From a checkpoint of a small transformer trained on Wikipedia.
Size: 15 layers, width 192, 3 heads of 64, MLP 512 SwiGLU, vocabulary 7637, 9.59M parameters.
Architecture: RMSNorm before each block, rotary positions, untied embeddings.
Training: a variant of Muon for these matrices, 150M tokens.
MLP neurons of a small language model. Each row is named by its layer, matrix (gate and up: input weights; down: output weights) and neuron, and shows model dimensions 64-191. Each number is 128 + 32 x the weight over its row's rms, rounded and kept within 0 to 255. A neuron's up and down rows have the sign that makes its largest values positive.
After each neuron's rows, "fires before" lists the tokens most often just after its 100 highest values on Wikipedia text that the model never trained on.

L10.gate483 [122 133 108 158 119 112 147 127 123 123 159 118 162 115 149 111 160 120 145 185 141  94 136  70 145 177  98 139 114 105 136 116 138 125  68 140 174  99 146 184  52 132  75 149 126  97  63  70 103 121 162 111 141 184 125 162 162 100 122  68 171  79 173 130 120 130 120 139  79 108 160 112 130 124 188 101 101 154 185 144 142 169  84  81  96  96 150  80 115 153  91 125  93  93 148 112 135 153 154 108 139 165  63 105  90 182 111 177 103 135 119 162 132 144  76 120 126 132 110 152 153 139 201 168 129  85 158 150]
L10.up483 [169 166 141 137 103 108 172 144 102 125 154 154 167 106 157 107 172 129 129 154 188  98 178  93 154 142 112 133 115 144 106 207 184 126 113 151  79 120 151 117 173 113 213 136 184 138  78  58 133 164 133 139  69 139 108 163 123 150 157  97 124  95 157 160 184  81 145  87  98 111 134 130 150 128  91 155  85  85 107 125  96 108 174 126 165 112  96 179 153 107 160 151 121 132 167  86 148 171 103 147 155 183 152 124 100 117 165 177 111 166 149 180  82 160 118 157  67 149 130 155 135 197 179 154 102  94 166 115]
L10.down483 [139 157 114 115 136 149 140 151 106 117 129 154 106 112 133  65 116 106  82 129 152 177 113 116 163  92 141 145  69 114 119 188  70 180  89 123  58 155 188 130 137 122 110 112 113 130 120 110 140 157 101 176 116 116 140 133 212 159 160  96 161 137 148 159 177  89 126  80 155 110 108  92 106 176 161 111 103 150 168 143 152  80 161 129 147 139 128 182 195 190  77 126 103  86 150 114 133 175 123  91 102 163 199 121 106 123  74 123  91 131 116 184 127 151  61 138 148 144 143 162 136 110 112 130 147 149 170 125]
fires before: " -", " the"

L11.gate495 [156 145 151 112  99 163 132 134 115 142  80 152 104  78 181 136 141 134 109 162 133 153  56 176  85  72 156 139 144  94 110 149 106 180 126 138 146 162 114 114 129 110  93 128 105 154 146 128  96 140 145 150 158 105 179 142  71  52  93 101  77 100 159 153 130  69  94 140  79  99 144 128  97 118 151 160 168 214 159  91 147 109 106 124 137 124 107 107  88 125 146 196 122 155  79 145 130  91  60  99 209 104 157 110 122 120  87 146  84 179 230  73 109 129 153  89 130 116 146  74 179 114 151 117 127 117  64 137]
L11.up495 [164 115 130 145 140 176 155 137 111 135 122 151 154 132 121 153  60 176 165 144 147  93 122 123  87 126 152 159 131 178 149 103 112 148 120 130 174 121 145 162 165 184  74 151 176 131 113 174 111 103  92 148 152 135 203 118 148 137 140 146 130  48 160 136 112 110 106 167  97 180 146 208 145 179 132 138 162 157 105 133  67  81  62 149 178 143 172 162 136 148 139  64 151  87 240 110 133 132 161  90 174  72 145 172 118 104 177  74 150 191  91  81 122  85 113 152 166 121 130 133 146 166 167 169 142 120 122 107]
L11.down495 [130 127 106 129 165 158  61 201 178 140 119 181 150 178 169  63 149 167 151 112 119 116 106 169 111 163 141 115  77 130 104  94 103 137 147 157 109 173 123 131 214 114 139  93  91 117 153 136 130 108 135  93 163 107 134 103 178 168  77 144 194  89 177 133 119 111  35 103  80 105 125  66  69 124 124  99  98 137  66  95 146 117 144 183 170 105 104 154 123  96 159 105 130 162 168 131 176 136 146 166 162 153 135 110 154 127 132 103 116  71  78  99 151 152 164 102 121 120  71 108 127  72 156 134  50 131 178 123]
fires before: ",", "th"

L12.gate6 [136  96 121 139 159 112 153  95 154 150 178 122 145 122 145 128 116 118 122 165 170  94 143 100 162  88 158 109 168  64 183 124 151 145 101 101 154 152 154 120 160 145  86 167  75 105 148 117  56 124 170 125 121 162 175 149 126 167  82  83 200 103 120 211 103  97 108 128 168 148 145 163 184 142 144  71 145  95 126 149 104 158  86  71 150 209 177 121 128 115  72 115 149 133 180 159 148 133 117 137 141 142 158  83 135 110 116 103 145 181 130 103 103  80 150 139 182  76 138 129 136 100 112 158 150 166 168 168]
L12.up6 [127 128  62 155 128 199 128  77  76 210 119  89 152 121  95 180 131 101 170 161 118 101 123  76 110 143 169 157 169 104  85 162 158 160 155 157 139 126 187 134 159 134  25 133 100 145 119 163 128 216 135 139 114  95 106 171 159 131 127 145 122 114 108 182 155  86 121 108 145 135 127 180 112 202  66  90 174 105 152 159 152 105 103  50 146 138 178 124 138 151 154 129  70  96 184 120 172 160 149 113 100 127 172  86 136 159 113 148 137 138 143 141 141 107 100 128 208 110 144  77 135 160 102  96 112 166 127  79]
L12.down6 [ 45 144 111  64 109  53 176 146 139 162  67  54 113 101 122 102 174 148  73 107 142 149 136 126 102 125 128 147 161 106 119 108 128 193 142 174  96 119 151 144  89 150 155  51 138 126 127 102 111 133 148 154 146 128 111  90 199 141 154 106 156 134 129  77  97 106 141 117 129  93  59 102 170 176 132 171  88 115 133 150 148  95 178 128 163 146 137  83 156 164  73 138 125 106 138 101  95 141 159 142 140  75 118 144 160 165 130 153  81  99 100 176 133 119 115 100 102 114 105 149 127 112 130 159  96 120 128  92]
fires before: "%", ","

L11.gate145 [156  74 117 138  68 133 125 160  96 149 100 103 122 140 161 132 165  94 100 143 167 150 146  85 162 104 158 105 169 150 142 173 172 102  73 166  81 113 154  76 189 128 168 110 114 115 100 110 156 155 111 206 115 157 132 102 198 148 135  77 115 123 126 140 116  87 137 151 104 112 124 183 144 127 180  46 128 115 136  97  92  99  93  88 112 179 177 132 143 116 131 160 163 135  83 174 105 101 109 109 127 123 113 114 105 161 155 125 137 132 141 122  93  99 112 109 120 170  69 155 235  87 130  93 145 145 124  89]
L11.up145 [ 87 116 103 133  73  94 123 130  97 120 129  83  74 131 161 136 170 130 161 148 166 136  86 131 131 154 121 141 146 162 158 100 130 115  79 104 111 140 151 169  87 187  73 122 163 128  96 128 155 122 110 118 118 112  92 171 226 169 151  83 124 164 166  98 119 121 132 148  78 115 127 168  70 143 126 151 143 146  82 133 114 150  64 152 218  89  83 143  93 141 153 136 179 126 111 167 157 137 128 123 138 159 154 157 173 134 131 151  89 191  50 129 141 116 187 108 159 124 145 146  98 142 129 157  91 151 110 170]
L11.down145 [120  65 224  99 135 121  84 105 159 107 150 148 104 188 149 118  94 165 125  80  99 116 147 122 125 130 125 119 157 125 126 189 129 119 172  99 125 113  83 104 110 102 106 155 104 166 130  75  93 107 130 172 145 115 182  78 117 110 112  95 105 162 146 116  77 135  86 143  77 150 114 180 148 140 131 120 119 116  95 138 144 113 154 204 108 159 136 132 216  89 102 102  84 108 165 128 135 103 189 132 145 130 137 140 119 135 122  85 117 136 158 140 110 137 101  73 109 134 145  84 156 162  70 134 177 155  98 158]
fires before: ".\n\n", ",", ".", " of", " in"

L6.gate262 [120 139 176  45 131 181 133 131 115 138 112 139 127 155 120 160 143  96 159  98 123 165  93  93 156 178 139 145  85 129 158 156  87  98 150 119 185 158 119  92 151  87  84 106  76 230 155 114 147 172 147  95 173 102 111 179  99 129 117 150 119 101 185 106 147 133 199  60  94 151 143 149  91 131 119  77 155 125 172 117 131 111 131  74 130  44  99 161 122 155 185 111  95 113 118 150 129 134 139 103 105 159 222  50 142 170 153  77 123 165 129  87  91 106 160 101 100 144 114 150  82  79 142 153  80 123 123  78]
L6.up262 [109 134 141 132 203 181  85 127 138 119  78 167 161 140 149  93 116 118 167  85 190 123 147 105 132 161  82 194  94 112 167 124 158  63 131 123 128 103 142  90 160 100 134 159 100 109 151  85 131 114 147 123  74 103 146 137 129 213  99 110  83 106 125 143 144 112 147 145 121 139 106  71 128  76 121  79 125  69  93 120 121 163 185 159  95  95 151 119  81 141  95 180 170 154  91 134 157 110 126 125  88  65  90  50 167  94 113 154 194 131  54 109  93 169  97 155  76  54 133  81 111 165 138 149 121 111 113 172]
L6.down262 [147 106 140 118 116  89 165 170 146 163 116 101 119 130 146 113 116 150 115 132 123  57  97 104 114 159 110 173 154 156 189 134 122 110 138 112  97  88 105 112  44 121 159  85 122 112  97 170 128  99  32 156  97  87 124 173 152 164 147 214  74 152 101 132 169 141 164 120 130 144 166  90 133 184 111 163 177  90 153 178 116 108 134 196 140 141 148 173 105 118 163 146 137 107 126 146 112 122 131 111  90 130  97 121 167 139 123 158  79  33  97  94 189  79 157 179 103  74  95 153 163 101 115 198  71 140 111 135]
fires before: " ", "us", "atory", "oli"

L10.gate318 [157 108 148 131 116 145 153 123 105 162 171 113 109 114  77 102 153 125 114 151 125 135 187 162  71 179 101  69 167  61 125  90 180 138 132 134  76 195  87  81 111 145 150 121 115 145 119 118 117 122  94  53 125 108 130 141  96 166 143 141 126 118 112 153 133  98 181 121 115 127 126 150 126 132 143 100  94 170  95 159 152 144  54  95 137 111  88 135 153 154 109  96  87 139 137 142 122 179 134 176  42 142 106 150  93 120 129 130 175 166 171 143  93 152 120 152 139 159 123  98  91 143  87 131 102  71 176  85]
L10.up318 [137 132 195 100 174 135 122 129 136 129 231  91 162 140 155  87  86 181 136 101  89  94 188 123 147 151  57 139 175 123 101 120 150 121 127 115 122 102 119 188 140 180 106 123  57 155  99 158 134 128 149  77 139 147 177 106 142 134  80 137 127 123 150 200 106 103 169 151 127 172 141 127 172 126  65 177 170  55 119 147 135 177 139 120 150 145 123 113 151 151 158 105 130 136 123  87 131 167 122 145 172  78 142 112 161 129 162 136 163 105 131  90 102 160 120  85 155  88 101 103 133 157 103 124 152  87  98 117]
L10.down318 [180 104 169 123 100 131 128 168 128 162 142  91 116 123 171  94 124 136 169  69 118 144 115 140  92 204  70 137 167 123 163 141 162  92 129 168 135 131 128 111 147 134  93 111 144  81 161 101  91 145 145  84  89 176 140 113  74 187 181  99 101 115  75 143 179 118 175 123  88  98 181 135 161 153 162 107 133 149 136 139 143 146 135 105 147 125 163 114 129 152 156 127 133 107 171 205 104 162 157 130  89 150 112 150 186 135 100 142 187 134 111 148 143 107  79  74 133 181 148 123 110 142 142 105 128  64 136 157]
fires before: "|", "|---|---|\n", ":"

L6.gate75 [ 86 116 114 141 134 113 154 114 162  94 129 113 114 119 126  93 166 140 192 166 123 152 140 121  75 120 111 187 104 124 156 122 191 132 126  70 177 174 136 123 148  70 145 136 128 174 171 131 167  98 121  85 139 150 129 119 126  81 102 168 128 195 118 156 128 152  89 113  67 107  79 114  84 159 140 100 167 131 110 135 116 140 137 186 144  86 162 153  72 192 136 151 119 127 128  60 104 147 108 109 133 180 111  73 135  70 184 126 132 123 114 140 191 124 111 153 119 107  98  61 102 118 135 153 103 167 158 147]
L6.up75 [103 100 157 109 146 121 144 126 147  94  88 148 159 146  97 164  71 167  99 169 125 136  98  48 133 116  58 193  81 150 160 112 118  94 112 117 156 124  91 106 146 127  81 123 155 183 155 173 162  83 142 106 110 127 191 152 143 101 138 124  78  89 158 169 171 109 121 166  63 114 173 107  95 154  96 164 176 109 102 217  77 181 149 126 169 103 117 160 113 157 117 122 138 115 110 121  92 152 108  61 190 203 156  81  78 120 138 154 132 133 141 157 172 124 112 124 119 124 161 138 129 105 187 113 116  67 145 141]
L6.down75 [ 95 109  97 142 151 125 127 148 115 137 127 160 111 145  99  70 167 157 117 162 188  98 112  67 139 186  89 144 120  97 172 168 142  97 100 100 147  69 169 113 138 143 129 114 109 160 110 172 179 125 143 122 111 100  87 137 117 132  32  55  31 145 100 118 151 122 140 122  99  99  90 148  80  81 103 150 123 104 118 125 107  83 173 129 152 123 207 159 112 118 115 116 141 123 169 111 117 128  95 149  98 139  81 118 168 109 135 132 127 106 116 137 148 135 162 127 181 120 125 176 121 160 149 143 146  89 169 154]
fires before: " "

L9.gate300 [135 109  93 128 133 127 136  88 101 155 116 170 125 161 139  92  79 155 136 111 184 132 202  62 119 147 103 120 107 113 108 165 172  95 101 111 183 166 156 102 138 103  76 139  50 119 174 154 160 120 128 170 142  67  93 131 172 211 138 142 138 153 102 179 133 105  78 148 163  91 126 139 155 137  78 126  87 122 177 117  71 161 140 122 176 121  86  92 152 141 160 113  98 182 171 116 121 114 141 154 150  91 127  50  80 116 154 117 103  77 159 149 168  75 136 168 163 131 126 175 101 149 115 149  87 136 164 115]
L9.up300 [144  54 153  75 124 164 153  75 113 109  92 157 184 136 175 126  82 132 103 131 162 146 102 100  90 177 130  99 126 131 108 164 147 131 138  75 107 150 149 109 100 114 116  92  72 167 101 197 149 127  77 182 162 196  52 133 142  93  92 140  80 120 131  89 164 140 174 138  84  99 122 143 107  99  82  81 130  94 187  62 100 129 118 116 135 134 159 136 124 170 150  77 161 146 124 121  73 122 140 106 136 151 137 120 124 159 168  59  41 120 196 153 150 104 170 142 123 108 110 123 112 143 118 178 147 175 139 143]
L9.down300 [146  67 151  88 154 116 125 103 133 108  85 156 131 144  86 137 193  95 156 144  83 124 106 174 120 148 143 144 155 154 134 152 123  97 183 139 166  98 124  79 158 132 151 119  88 122  92  99 127 116 113 140  84 135  75  94 137  73 201 141 121 118  84 155 149 123 149 119 119  84  96 183 101  82 133 104 179  89 117 172 126 175 151 146 134  99 179  75 121  81 142 128 112 132 113 104 117 109 100 206 130 120 146  44 167 108 131 112 125  99 170  99 153 199 205 140 123 107 124 127 174 153 126 188 110 107 117  94]
fires before: " ", " of", " in"

L11.gate194 [165 151 113 142 142 124 113 125 140 154 106 121 111 128 119 139 102 170 124 133 168 125 146  88  84  93 187 188 125 166  57  72  85 119 132  94  98 156 104 159 188  97 102 117 191 128 145 186 158 132 171 130 158 139 133 153 149 141  97 178 134 110  76 158  96 154 166 134 144 134 154 166 107 158 136 141 158 111  91 161  94 135  73 104 194 111 132 141 152 132 161 159 130  98 149  93 116 103 136 174  82 182 138 153 124 142 126 100 171 132 102 139 110 141 138 121 106 213 120 152  94 116 150 109 102 156 114  82]
L11.up194 [178 101 188 149  87 145 135 120  96 156 109 135 135 169 113 114 168 158 101  97 117 155 133 109 110 201 115 137 129 152 147 114 149  92 143 123 110 160  85  93 127 158 120 126 135 111 145 126 118 125 147  92 103  89  98  58 104 130  98 100 134 110 154 137 134 157 118 176 142 102 125 109 149 103 135 136 172 106  60 149 110 102 179 106 112 150 142 117 126  98 167 144  88 116 183  85  83  95 133 129 105 132  98 125 164 127 122 164 159 207 129 110 177 208 202 160  95 131 193 153 140  88 109 106 144 162 174 130]
L11.down194 [137 160  91 135 100 188 125 138 115 176 134 130 120 128 162 110 137 159 130 106  86 150  30 134 118 184 140 139 157 131  95  98 126 103 136  84 124 163 110 129 134 174 174 122 193 129 156 118 105 159 133  98  93  91  73  96 117 139  95 106 125  95 146 183 126 110 101 122 108 166 140  91 198 157 136 129 131 129 106 149 122 138 193 167 103 185 127 112 176 120 126 114  76 159 185 158  75 181  53 129 166 106 137 168  93 128  95 139 150 113 120 129 108 132 171 158 119 163 157 158 138 131 132 108  90 179 118  70]
fires before: "–", " |", ")\n", " –", "-", "–present"

L8.gate178 [150 151 149 139 114 151 142  93 135 131 150  79 153 149  89 166 102  72 152  72  88 116 129 185 116  94 101  75  99 133 154  95 142 169  81 151 107  77 120 180 123 135  73  97 142 165 151 155 128 110 150  61 115 126  82  99 127 117 152 121 119 168 164 145 164 128 118  72  87 118  91 162  78 140 106  81 117 150 108 114  87 107  98 144 137 112 149 136 137 170  95 129 136 102 131 123 169 108 127 202 118 175 111 101 126  74 142 106 146  99 164 144 133  97 184 146 113 134  39 129  84 153 108 138 157 193 161 134]
L8.up178 [136 113 165 122  76 122 158  91 145 130 123 136 120 101 124 134 105 157 104 156 202 154 194 169 140  98 114  82 158 132 126 114 145 186 160  78 132  57 102 112 129 177 154 119 107 127 124 120 178 152 141  98 127  75  77 103 106  81 129  70 123 177 156 143 120 157 176 103  77 126 117 137  94 197 173 115 123 144 125 133 151 148 130 151 169 186 144 150 166 164 147  90 139 101 130 122 137  67 152 123 138 187 129  67 127  82 146 162 126 100  94 146 145 163 132 165 119 191 126 105 140  90 113 139 143 152 113 120]
L8.down178 [133 192 148 130 121 115 150  94  89 117 115 137 138 114 135 129 137  83 121  83  42 114  73 137 127 110 165 116 136 156 192 115 170 174 142 130  71 155 149  93 169  77  81 132 164 109 122 168 133 117 161 116 135  98  82 120 105 104 112 101 159 140 109  87 148 165 179 141 108 107 163 145 124 102 120  90 134 103 111 160 134 108 146  92 101 175 149 158 143 107  94 148 167 126 104  37 133 136 153 160 133 155  74 161 165 127 108 119 136  90 121 164 168  83 100 126 119 138 105 133 144 186 163 168 128 125 118 200]
fires before: " ", " November", " \"", " October"

L9.gate136 [ 73 102 134 103  80 143 179 114 111 147 113  74 141  98 110 130 104  87  98 119 205 104 120 122 148  79  88 107  94 124 191 159 155 131 156 154 125 200 101  99 127  99 157 111  96 113 142 127  89 127 112  70 120  99 118  96 122 136 160  77 130 139 151 139 130 163 165  42 128 123 108 144 233 131 185  73 106 118 112 141 169 109 132 137 129 184 141 122  88 125 173 138 130 164 134  84 107 120 109  86 111 129 182 138  96  71 127  92 130 146 124 113 210 124 133 129  88 123 163 165 127 174 120  98 142 130 126 154]
L9.up136 [168 152 134 116 103 138 202  87 129 151 123 125 166 127 126 109 105  95  68 112 156  59 135 144 113 107  92 149 119  95  93 172 156 102 100 160 141 139 160 107 150 111 127  52 128 192  87 156 123 128 130  97  88 139 183 132  73 122 145 137 119 109 170  92 116  89 143 106 144  88  66 155 138  92 119  94 156 103 111  97 136 135 117  87 118 136 143 184 159 102 131 146 148 143 133 144  13 153 137 139 100 142 202 177  96 165 118  96 136  92 106  87  99 122 163 100 172 120 101 146 158 101 136 140  90 147  93 161]
L9.down136 [ 65 153 162 172 171 108 156 103  86 172  99 131  94 164 139 122 166  89 135 142  93 174 106 116 135  52 143  66 180 148  85  94 141 200 102 102  97  92 116 105 141 109 155 178 121  90  90 108 148 117 124 144 190 150 128 122 132 127 112 121 146  88 170  55 181 132 119 187 135 167 131 130 121 160 119  97 192 106 162 117 180 102 123 131 173 137 175  85 154 139 105 188 200 105 111 138 178 122 117 109 128 117  68 147 146 162  62 132 129 163 169 137 133 122 130  85 192  68 146  86 167 110 129 127 126 146 126 125]
fires before: ",", " the", " it"

L10.gate484 [112 103 220 119 121 126 126 115 136 114 101 152 196 112 102 163 156  88  99 119 144 109 164 130 107 137 112  98 131 143 148 158 144 128 113 148 132 178  79 147 140 173 115 159 152 115  93 178 115 178 143 123 121 157 124 154 109 135 160 107 163 151 180  96 101  51 127 162 127 104 101 120 176 137 187 148 161 159 167 151 197 177 112 155 115 153 192 138 104 130  65 116 126 101 129 131  94 116 166 132 144  67 123 140  78  88  81 147 234 150 163 130 148 149 142 120 106 122 167  72 191 130 188 129 132 134  53 117]
L10.up484 [181 146 161 135 146 142  92  79 136 159 111 160 173 161 122 142 168  93 113 143 131 159 145 113 119 135  93  34 135 126 146 163 115 113 143  79 111 138  81 126 152 152 138 136 152 134 124 213  93 167 102 131 113 139 160  99 103  96 132 129 161 116 156  80 136  66 154 178 147 186  91 157 150  99 147 211 112 112 191 216 179 152  88 160 121 131 182 141 104 116  63 113 139 107 117 133  59 126 139  79 181  96  86 127 146  70 131 140 180 163 141 113 134 106  96 114 150 153 138 131 158 125 132 136 119  34  97 114]
L10.down484 [154 122  63 108  90 126 178 116  90  54 155 136 108  86 134 157 121 184 152 151 142 142 106 104 111 126 174 147 175 115 100  99 100 150  85 142 124  87 196 118 101  94 125  95 105 141 104  97 133  81 144 131 126 128 121 133 137 127 115  87  59 189  87 129 154 175  92  99 100 120 145 157 104 159  81  97  88 103  91 117  32  77 175  86 125 108  81 110 173 129 170 166  98 115 118 142 107  96  72 112 109 156 156 126 137 186 128 105  33 130 118 188  55 127 130  90 150 152 118 161 121 146  87 111 143 175 169 156]
fires before: ",", " of", ".", " in", " and", ".\n\n"

L11.gate211 [129 157 119 132 139 134 153 109 113 145 175 142 108  96 148  87 140 104 116 136 165 114 133 141 110 158 121 142 182 141 137 171 112  86 140  75  98 141 188  53 123  82 137 103 133 143 133 155  53  95 146 126  60 102  87   7 136  96 109 112 139  63 115 190 105 156 129 163 110 161 134 126 131 131 112 173 120 128 153 159 163 115 191 137 176 143 134  84  96 137 124 193  92 100 149 146  99 120 113 122 159 181 117 169 103 115 135 143 126 183 111  77 103 196  63 171 213 130 118 133 129 116 183  86 144 111 114 161]
L11.up211 [167  98 164 121 142 175  99 113 127  93 123  87 126 145 156  88 131 171 194 149 167 139 147  75  87 132 116 101 135 153 104 104  84  51 147 186 126 118 162 144 134  78 160 171 134 123 115 134 137  88 132 121 129 128 148 155  83 109 118 103 159 115  75 100 107 160 114 106 155  94 149 150 126 197 118 136 126 102  78 117 122 120 103 140 114 203 132 106 181 131 115 136  79 135 179 121 102 114 107  59 122 121 157 102 118 123  82 173 118 156 131 135 175 198  99 113 132 179 124  77 129 111 132  76 106 118  79 131]
L11.down211 [128 120 122 127  79 136 135  87  56  83 103 155 148  99 130 159 132 144 171  83 159  94 112 157 154 149 152  78 141  84  74 138 144 163  97 102 152 134 170 135 159 169 159 174  99 167 143 125  75 128 132  92 103 122 124 107 160  88 172 139 100 132 156 181 126 173  71 228 157 102 148 129 179 100  42 124 131 150 149 160 141 116 160 116  99 132 143 156 140 121 141 157  86 144  96  79  90 117 159 160 142 158 125 174 129  97 160 129 121 158  42  88 163  93 134 179 140 123 149  72 176 131 208 102 142 103  75 102]
fires before: "–", ")\n", ")", "),", ").", "-"

L10.gate29 [112 114  64 155 141 144 149 154  99  95 112 142 142 135 123 106 137  90 172 118  54 162 100 118 141 183 156 126  89 108 138 136 142 137  59 136 171 171 164 100 144  64 159 156 110 164  88 115  88 131  83 147 118 162  90 126 153 121 105  85 115 151 126 134 115 132 132  71 101  70 152 178 117 203 121 107 167  87 161 159 161 141 131 136 152  39 123 110 107  78 116 159 136 172 150 106  97 150  94 108 156 155 115 146  91 124 163 116 157 151 160 157  62 104  96 199 140 155 160 104  84 140 125 119 140 167 137 124]
L10.up29 [131 136 121 130 132 100 112 159 158 116 126 178 190 123 139  68 108 147 162 114 106 111 192  90  94 105 157 131 124 115 189 113  80 115 159 122  91 138 134 148 120  85 135 130 124 101 173 156 105 144 127 123 116 114 128 133  77 146 151 125  76 120 136 146 124  68  92  65 189  94 133 174 164 141 105  89 180 119  82 169 157 103 170  77 150 107 171 139  99 119 149  89 109 140 101 206 111 138 130 149 137 142 137 143 166 144 166 156 138 131 116  75 103 144 123 129  88 173 174  67 151 130  95 174 129 150 145 135]
L10.down29 [150 115 119 126  89 159  78 189  88 162 140  85 108 133 111 150 153 174 149 130 128 149 180 129  87 163  97 126 193 135 173 129 140  89 148 159  97  81 204 124 129 118 167  93  74  80 161 103 149 139 134 167 135 128  84 143  96 173 131 144  99 141 113 105 112 140 164  87 167 131  83 159 172 104 121 187  86 118  88 127  44  70 141  71  98 141 145 138 154 189 140 117 103 119 127 109 148 175 171 167  55 145 121 160 156 111  92 108 135 109 107 160 181  75 154  83  98 100 152 108 128 148 113 188 101 125 179 151]
fires before: " ", " and"

L11.gate297 [122 114 164 106 138 134 125 141  89 161 156 141 134 106 113 161  74  95 135 131  64  96 136 176  97 126  89 180 110  69 174 156 106 134 145 104 142 106 132 143  67 112 103 122 137 118 127 127 106 132 171 146  95 103  90 115  57 124 100 162 177 188 143  95 133 131 120 129 161 168 193 115  85 159 131  76 121 102 108 175  74 133 122  64 159 163 110 113  82 148  90 167 120 127 116 112 167 138 103 109 132 170 151  79 138 143 142 149  86 123 106 138 136 123 222 133  35 146 117 168 124 144 126 102 207 130 171 159]
L11.up297 [157 117 185 113 142  99 168 140 151  94 120 112 125  91  94 174 103 108 142 197 104 113 133 215 110 123  70 142 166  79  98 181 169 116  92 131 198 104 126 106  89 131 127 177  92 165 140 143 115 139 113 139  79 135 158 139  46 147  81 124  96 123 172 113  60 162 118 118 107 147 130 110  87 180  89  40 149 118 182 125 128 121 105 135 111 160 136 170  93 210 163 127 104 159 136 115  99 155 138 104 111 135 108  97  93 122 108 132 117  81 181  83  95 113 147 127 107 116 109 134 178 193 110 162 109  72 104 154]
L11.down297 [114 123 125  99 157 113 115 179 161 171 133  47 113 156 111 166  44 147  83 146  92 133 152 112 127 113  74 151 131  94 184 188  95 123  98 109 119  96  79 103 162  98 131  85 149 116 119 175 125 138 110 141  91 107 124 110  87  78 102 173 127 159 103 161  95 111  61 149 172 174 132 123 122 132  98 142 107 111 155 107  68 109  96 123 137 116  99  78 155 112 141 161 138 100 100 125 179 180 144 142  79  87 128 136  82 109 104 173 125 139  74 143 191  95 126 107  99 128  73  61 125 139 120 155 184 145 146 155]
fires before: ".", ":", " minutes"

L11.gate363 [118 122 180  84 115  87 127 124 132  74  69 142  82 118  99  96 134 112 148 117 108  81  69 104  86 152  93 119 140  78 121 138  71 125  98 131 152 116 131 100 142 127 180  78 199  82  61 124 119 131  78 124 113  84  62 154  97  63 155 112 132 153 114 137 137 157 148  96 160 158  68 154  93 176 166 105 147 132  86 150 190  78 101 139 188 151  97 153 132 118 118 117 132 108 115  42 214 115  84 107 102 114 158 143 107 150 105 117 137 102 143 138  96 150  96 139  93 143 204 123 129 151 193 110  64 160 157 164]
L11.up363 [104  74 200 104 132 158 158 117 131 176  89  61  52 139 150 140 111 176 128 136  90 124 134 100 112 130 128  99 136 116 131 156 155 131 143 128 133  65 123 172 113 124 114 150 189 161 101 108 121 107 131 160  78 111 135  77 122 165 131  76 156 120 138 117 153 119 171 159 118 111 163 101 158 147 149 139 158 161 113 103 170 107 113 103 117 137 125 164 168 127 122  68 134  51 170 107 110 154  82 110 100 121 128 152  98 240 190 104 117 111 106 100 131 155 129  74 119 177 137 159 122 179 173 122 126 152 101 102]
L11.down363 [196 100 114 103 105 137 166  94 158  83 106 151 118 140 101  99 161 115 186 150 112  65  85 149  99 165 118 170 110 169 141  90  80 156 112  69 116 138 157 129 155 139 156 108 120 109 102 130  90  91  87 162  89 118  78 132 136  86  78  99 174 140 104 126 127 103  75 112 138 146  94 174 176 114 103 150 133 140 114 127 130 149 127 106 113 179 145  86 113 112 173 121 172 139 147  95 159 134 132 159  77 123  99 163 195 149  80 132  89 162 159 103 136 185 109 185 122 197 163 116 109  74 173 123  73 145 154 120]
fires before: ")", "):"

L8.gate462 [ 96 138 161 160 146 127 143 107  58 126 162 149 143 157 142 169 166  89 128 145 153 120 128 119 114 158 130 179 112 113  84 172 156 122 102 110 108 138 188 155 151  75  98 150  84 147 138  52  87 111  92 124 148 158 156 154 162 173 148 137 142  85 162 124 184 124 104  80 163  97 154 107 133 166 147 132 123 142 229 139 173 157  87  73 119 125  91 141  55 108 108 105 126 156 112 146 167 152 115 112  95 184 163 113 113 168  92 126 160 126 152 159 156 166 113  78 127 161 161 170 133  87 104  93 149 125  99 160]
L8.up462 [ 92 130 104 209 148 174 126  53  82 129 147 149 127 127 163 145 173 121  81 145 195 115 156 104 116 137 159  78 148 197 153 161 111 127 137 154 153 162  92 182 135 163 193 137 140 112 115 132 117  91 100 158 119 123 111 127 113 149  96 159 116 125  90 129 155 159 199  55 143 115 120 170 154  80 179  72 185  86  92 127 155 127 104 139  83 132 142 114 136 126 126 158 118  76  93 104  97  92  95  61 132 141 128 178  99 159 200  88 201 106 122  99  76 113 149  97 135 150  90 112 164  99 122 172 135 131 111 121]
L8.down462 [148 157 117  76 148 158 119 117 178 139 170  96 181 162 114 109 144 137  95  87 139 109 139 140 127  80 119  99 103 148  92 184 123 112 127 110 128  72 119 109 130 170 107 156 105 117 107 188  86 151 113 139 129 117 107 130 120 141 124  67 145 150 123  68 131 140 131  95 150 156 119 158 159 165  47 148 123  75  99 175 133 189 177 105 116 111 134 121 175 173  51 122  87 118  54 105 128 109 140 101  73 162  62 124 140 180 183  67  92 109 126 117 129 101 124 101 144 162 112 146 114 142 135 127  66 126 150 119]
fires before: " the", " of", " their", " its", " her"